From a checkpoint of a small transformer trained on Wikipedia.
Architecture: LayerNorm before each block, learned positions, untied embeddings.
Training: a variant of Adam for these matrices, 10181 steps.
MLP neurons of a small language model. Each row is named by its layer, matrix (up: input weights) and neuron, and shows model dimensions 48-175. Each number is 500 + 40 x the weight over its row's rms, rounded and kept within 0 to 999. Numbers have three digits each.
After each neuron's rows, "fires on" lists the tokens most often at its 100 highest values on Wikipedia text that the model never trained on.

L7.up146:439408442461520454454511504469465474430451472468462484490486497437517483499473485486410480476482461468431439468459513474451461559514460506384470450476464469496482453478497501444536501485445493489493494487516530448481520512500415492469441399496436511442471470447452496468451535495520466483473422478447496502486461425446461476486466451452465494422431510511476469470488473398432492426488
fires on: "'", " an", "ci", "ph"

L3.up833:509511574437486583463481466509465521441479557524508471467461492453445526496470470487533470487518467522463580489509541474519463488434533481519551490567492454572536487529516498476493476411537516487456554513478500471492514393494558552476485544511494484481535529423494472540565524491536509396510464501556464527471525559566502460532558494501426560526479522455441456512514502447483514558513
fires on: "s", " two", "o", " pa", "a", " three"

L7.up1373:464462431424479509439503442487445445466407491474489470470486462444505478485443447471459476472457463509439455482496474503419467449495502485361455464449443441453463458426457479491492463477486508472439468490478511412504525472453464451483431448458509500464459480475495479490457435502479452436452452459477483502497421446431466451484490439470481472446396454527499452504496464419428501471483
fires on: " po", "al", "'"

L5.up873:522445496533494478444414439508565474538476465502541461522536446488492507450532490490485566511529496444511552511463536482520500462515576487461496448599516519560469460486521470474489458529536464463534475560488465501466536509526468515546406576480415491496499458534468504495490489499462494456514485513531493503511525566488508382520550484559471524511481502552460488532511553461510531563538
fires on: "s", "iv", " of", "ing", "at"

L3.up1232:502520490504526487476489564532497466521496479563502554455503552504489500523476633467526554503486418440480468452461546491500554455468465475480515400557480550485514460535412495511474530416547474457421561500582515592532573472494488477490532501508471486483469546564528538491492527460536471547480508500456505522472465452442486520422558441480392482612593505556501500534454552503479494473541
fires on: "es", "ment", "t", "ed", "y", "al"

L3.up1015:508464475571532569451487517517435418480447599630433494449509427450549506509555611524482479451496510465424558496516517531476525429466517557488485455464521580497525459490548446507545524568501482436535537549537562530490512396517476495459476488502362464485528544531527467506524461460490495452521507497588500570470459462463499500508474550509475440467465465537480526504504475496478503485480
fires on: "y", "ing", "t", "e", "es"

L7.up1502:495468488430484503415528473522435506463503482546621509432470465447530472499484499546425509503496478545476515442466499532440528460495524469534474504509499524436485476374483548485501410473468546480488425505511462516477510492485452486454520469426446527480471462554420480503501455543463495444535502457420485482441537452453467455485489454521498475458449448492535416453489449518527483437494
fires on: "'", " she", "y", "ro", "and", "ing"

L7.up444:540557478524537557513486509502520538582531456525509545557474587548559569500534550554504466493455558485516435542512511488513529541540530477518518478476510543493508601526558489499523593539522529564521466542475541507546544515477541486504525601519582552503541540503528467505556511495498555535508575457555539458526507544563509528482538534573513526478474580496491546461519506501495572540495
fires on: "s", "e", "ade", "al", "|"

L3.up141:503453489503513489520470462459399491467487524552502414539512503505513550488435541493488422486526540545414476501482464538449502482480507530535368517514567491488505489520440545556481495467504441441514477514557459523448497530538452498505528497546487457524509473512529557485511520484511487401461458556507531590474513491495471549543491529481534521503512456511553467491542511461472599539481
fires on: "s", "ment", "re", "ka", "ce", "ities"

L5.up826:457438451497539490486436443503526505502439452495450497533470476488490531494479514436461470459483445514460509506500520466434514448461541448442460398506460525577498482490573378491509516505463393526531489486476439458458548539527440474465454560485353529479474475513451441478497491519493536436516496524455489479591398520520532437520488504506472466502479499497509460452421522444467516491521
fires on: "ri", "s", " to", "gu", "'"

L8.up594:476478477479458478490483417493487480454474490403503427495473448462454521428479484405444457462448414459463457498502515510429488430469491497405489449507470448505505434498493464481446485447550486543477472549461470421462480482474484534464435518472508488502463498477426491465502414495471500481492461499460451540501517449456442457441447497518470514522422490506476472500507467519415475487437
fires on: "ed", "ing", "h", "s", " said"

L7.up440:523439578520541531507597480485455501504523488567482442487512548513539505461485487470516523478460440506530527482530510527499520504613517507487443528484454563519556489466504480515514496513480506480464524532518501520433427539494487523489535513482444467485439495434551464494482447504441561537516523480532505456489544477423528542460455559511493490428445595494546477420469560563521465535536
fires on: " to", " and", "A", "u", "ta", "."

L3.up569:499451543490529492532582420477496545547465515593504481483512517476518535564454569557490549407490503517514534480542564550533436447516484561488455507521534551506439441482496437499489470469451560453488529487552484496471487454533556484515508535501476502527463521523521565520510509507573447481543421508548451508455496529543449462495422515544527461401511542511518455451458474485494513418454
fires on: "a", "i", "o", "us", "is", "u"

L5.up742:493477452468511473443448426490422525537495532546487503502470486488451433496432437483476489497470560428544484499493458537523514482456465512467521501532497484470431561470501440542489497511508469444502513502471453441449474499483422449500535518503406469503463508489494509538486480454464474464420476403433521467438431465497490512432485463428504459493493485469447523489484513457500506457516
fires on: "s", " him", "ing", "d", "m"

L7.up1014:428489510415479555441530435566500436537436472528513505519486484459512549501452534487497491534466483534424517501494474504480443506460463510457447486505394472462470415437506525472555470490500513490519403468510533463500525492542444497507430448486443550487506478506494502532507460580530477480501469433451462536457470453426460485489479457492502493410475471548475428482536454466486512416458
fires on: "'", " more", "ci"

L8.up550:449506453482525426511474459449520485471499540468484458449497510455457491490437563438423463469443452455490454484536467532479427457466497463462498516454445459458472443521475422529443437479505490432417484449446499494432481497514466492437479478498416437506505488419478465492493455508463479475506480513451506536544521441489383461480441410485554535510481469450485521537483539500475476487477
fires on: "s", "d", "re", "ic", ",", "es"

L8.up894:456479428464503377448446406484510473507484452456462477438542511522439460464474486500449466489400459528501437472486478465465387443486489488470513471422493459500474465476492446486479484465523462432515429501479432499469489462458488506503422507437440490513481512469500486450520484520452488480459428450500475502471512466446448509440442425379437486491452454467489493497450524479476502486479
fires on: ",", "ed", "ug", " on", "d", "p"

L5.up1488:506575587541511473583546531548472539504549517487522527512524505510548501541502497524558488553511499536579517517505505530556464542542494525579526545545467513517548483521468554541562526512511520501502553526471565538573578503494514509553553476524585497443508532480548509468543517494520488532536562496562519488533525452539556581551497527524539507521504482525540532514504457510544519488476
fires on: " which", " co", "ce", "cell"

L7.up1455:474499430490448509457530509459442464442471486530538507443506464481492450523507516468511543497506483558438510480492480574460509566461474516522442543499452486497523556452437555484502429502509528471459588459477492544514517492565458531477534485528555527476493470530508496519569519460479493518463436470471479535493456462442525513553438461449511449551534551515541519552500558568535452445461
fires on: "th", "y", " life", "ist", " she"

L5.up114:549519582510472531425567451476533530614514482533545542509479554626502558465501530506496455521530521541503604487494526562522484493475489518568476582504541487520500467503502544534476461500557575522538560532556537538471468529508501463530495557504540605539491472489568492505526528552522506485543579512506478487542500508573498562486549499516501560551531521492518527504523581527544487444512
fires on: "in", "v", "i", "ar", " of", "ib"

L5.up1517:518549590487523448538545457467452522536452512476477489491504558466519518519504474444532500466494524459508472453506538517555488459502453539523433510532550555439500491540444487515560521475566428504492517481505555551512544492529555535566476518434466486499394547445443540547537461504494470483458555533552516532473524498459481567493512544448488532423498484472483535513472533544508555461470
fires on: ",", "\n", " =", "s", "e", "-"

L7.up370:532445492491472545502535476533491424523475510482443495561520483443484548560459464477482480521483469561447506543503533499563518465484488502433476519472488419531443395560529507514486533486526539525472502517528564492532519516513455522567356423548529589459487506470434558489454461557492537494507427503489511502526428496494456471515466412414590497472482490549443509502501459456439522457513
fires on: "'", "n", "ard", "2", "ic"

L3.up1001:495457509486526480463447510507480481473482470427459525469483478454514533511535532513518474527610486546455432499517462551524433436524496490556528442552491552487507510576487513498529511482547531403492506517594567550432495482578471479523476474510523456484488553548542521486493424549500393544533529553536483541559479507524600511561477502447605479481525543430532509488504522500476571454499
fires on: " to", "ence", "ute", "e", "y", "ment"

L8.up642:528458586486497490515504476539417520454446496495554443437517489528481518522496545551451527501497614522420483487495520487547417559478543566532578466518522521523501458491542532507521532429475545516444486524574466491515459484582578520545517482529504495474484535454516453543529509497489444474462508539500519546529509582506432494454503586478512561409465523519528505451508496543495482490514
fires on: "o", "e", "i", " wrote", "-", "a"

L5.up1340:455522542525490478493529518428490520540498452564460535473496525532503516513501473495572528529537477518552542487527510602580459552484533498510494546531470468457540464458476621532557478518518515461539544520565569567543521542489542531462493507542600470494493464546552518489526538525483497551546491529500502564468598492515546584502517500482520571552555501510510526553604543484573491473499
fires on: "\n", " which", "le", "com", "ce"

L7.up7:506498476510481535556536489505509519582565525550487535570503554534548526551511526466532554528482545485460494502462505521501479561538498507533493527536497551537508560495497555503587508508496535468502492439518557564501554526589471515502535473507495528514541481551542525486591535567519547488508514447499486552500578442516550554515461512500476559483548524549532523544574554547545544444548
fires on: "al", "au", "and", "c", "ci", "pa"

L5.up1110:462535536515476530508502533470532445436528478515481461534502469528430448540501527523478555469532456545565520498465494480483512545467537493459436541479444516424539465495497461481424491488440495481432553494509540515484557514470448476459479479508509508469495563496425452467562530558449484476523597545551541506463486459433436488475503502525515524458414507440540485444441443441476457491481
fires on: "er", " been", "ly", "va", "g", "n"

L3.up152:497503495513551566492485537481459435493546476503499458410492429482544462515466568499592562480481551515439507489439445463518507529496549508417494439521527535471514528527513514478572475513509470468446564589562565494460457505544449448399426498520427460489533519510513472528554440463533499496469476525465440487484526474518478486521491500521404485608516508519482514462513512490498557459552
fires on: "ed", "y", "a", "w", "la", "t"

L5.up103:517507485483506478487465436537508408504447498536499503521496451540464477462483534465487462492541474455484502492456460494467481441459495515424495381498511474494494420475491411505455490480484473454551488481513420427460537544503471493473465565483399513515470506512457468501443453512445473442471496465441525473416450517484492451475483478538451512485473465496461455443498498474472494468522
fires on: "s", "ing", "ad", "il", "un"

L5.up123:466462435485525513530487484472487547508414447556436487476472488480430488519468476475545549491443490437539498475490500535554523410490525496431501446478512458435488543471525497527552465481488456473508492501487506514497473504521466476412488462463496469485429502547521501471517476446450553419465375417448543503515475492472543509532426546433487441506482521506457521512521497465496474530462
fires on: "s", " sp", "al", " Ba", "ke", "S"

L5.up807:518496487540587476515521483495500444472520533572472463486479476442502538485526376480504499532531467482506474483558515522429481509496509550506423446429518496567573481471399447503539504487463534357452572519521533507530509499455445506533478512548433507499472532507506558458494509522476525505520511495549459526480532540490554587423531470503540479502511510458486487526464494539486562523516
fires on: " and", "ed", ",", " to", "s"

L3.up113:501396548550488588507537520502444490481479502505554415532525435526482528482486528486455526478438507551547460479535519541507394499514494520488517464543512504530474499454555556494505525534433540416517436477565515467458465440485517466473550446572533543536494460560578516488423568449493499572512525542507489545546427552542542545514438494468434583524498478468568541526472531426518475464528
fires on: "ly", "st", "e", "o", "ig", "er"

L3.up1367:506480505598522504520564503505477549504512502526494505452486501481549538442503538539472502473417546497451479487458561501531469551518517482511506474537559504456540458465524472508572525452506480487456419524518542511448503482570450495434464494531473430491445460541519505546471529483512479461535562451499488562539552542499482504520465530533495529394433468520510498483528517505501546495433
fires on: "-", "ki", "o", "k", "ation", "ing"

L5.up106:449503540457466513496549531521561490515505487512528512444547647578500494476556463489520567541423451558516432490561553489502486564496490556461469513522523511484517610542514522460485483469485433516442530470490501519535437520551579515571520475488502455541379429483490485493522422458462467510561542500512494500449481513438502499499554471501500533424445485491529468543477517499500507510529
fires on: " (", ",", " was", " also", " is"

L7.up147:500495473552483467529540510453521442527449462467499460494504559545547507532566514444422573471502550500444477486532546479507485493510554528467496363499524542500540445535444526496502501479460447477520562497400501492531509519555539545561504493486480555488368504507445550501590446517444460410469530437497458557549503521474491510443536504479466523452524549520528497489488532555518469503520
fires on: ",", " is", "s", " of", " him"

L3.up876:506471502520546470514512399477445405513482471525447417466495498519495518476514549483477459430516436471508485514472513473475532400494570488568432464508557523453497506506499460539497537554505482475486509570567498469445564445541487493502536459531507476482516511497506550530513485475570453411399555513502496529482486521452415497573532484505515479473498514521525482500526598425564533471462
fires on: "s", "es", "ations", "ities", "ing"

L7.up69:506486552495466517506574487530540439434539465542564541467523516572538560545498553508526538523494506542471523478541570559510447533501558490538484532505562539597492473497487592508561546505539583480533497502549531536513487513548523525471459523589469534508533470504550579511506518557560525553458526482470500527505566485464451515541487483533525543523501561524501560512462558527487537427481
fires on: "al", " of", "-", "ar", "ci", " him"

L5.up1397:508455507487519496529515490514498518452421486507489553525532471505504458519474538473494426574500557467499549555497507540506498500556547491469559467510561449617488498455539486498520574524546465513546513520425496475490585565477499527479515625401373573514511532546492509488446483461525556504532534506509496460565510526593547504502473543540521462509475531495518499482465567472442574520528
fires on: "s", "–", " to", "\n", "f", "ed"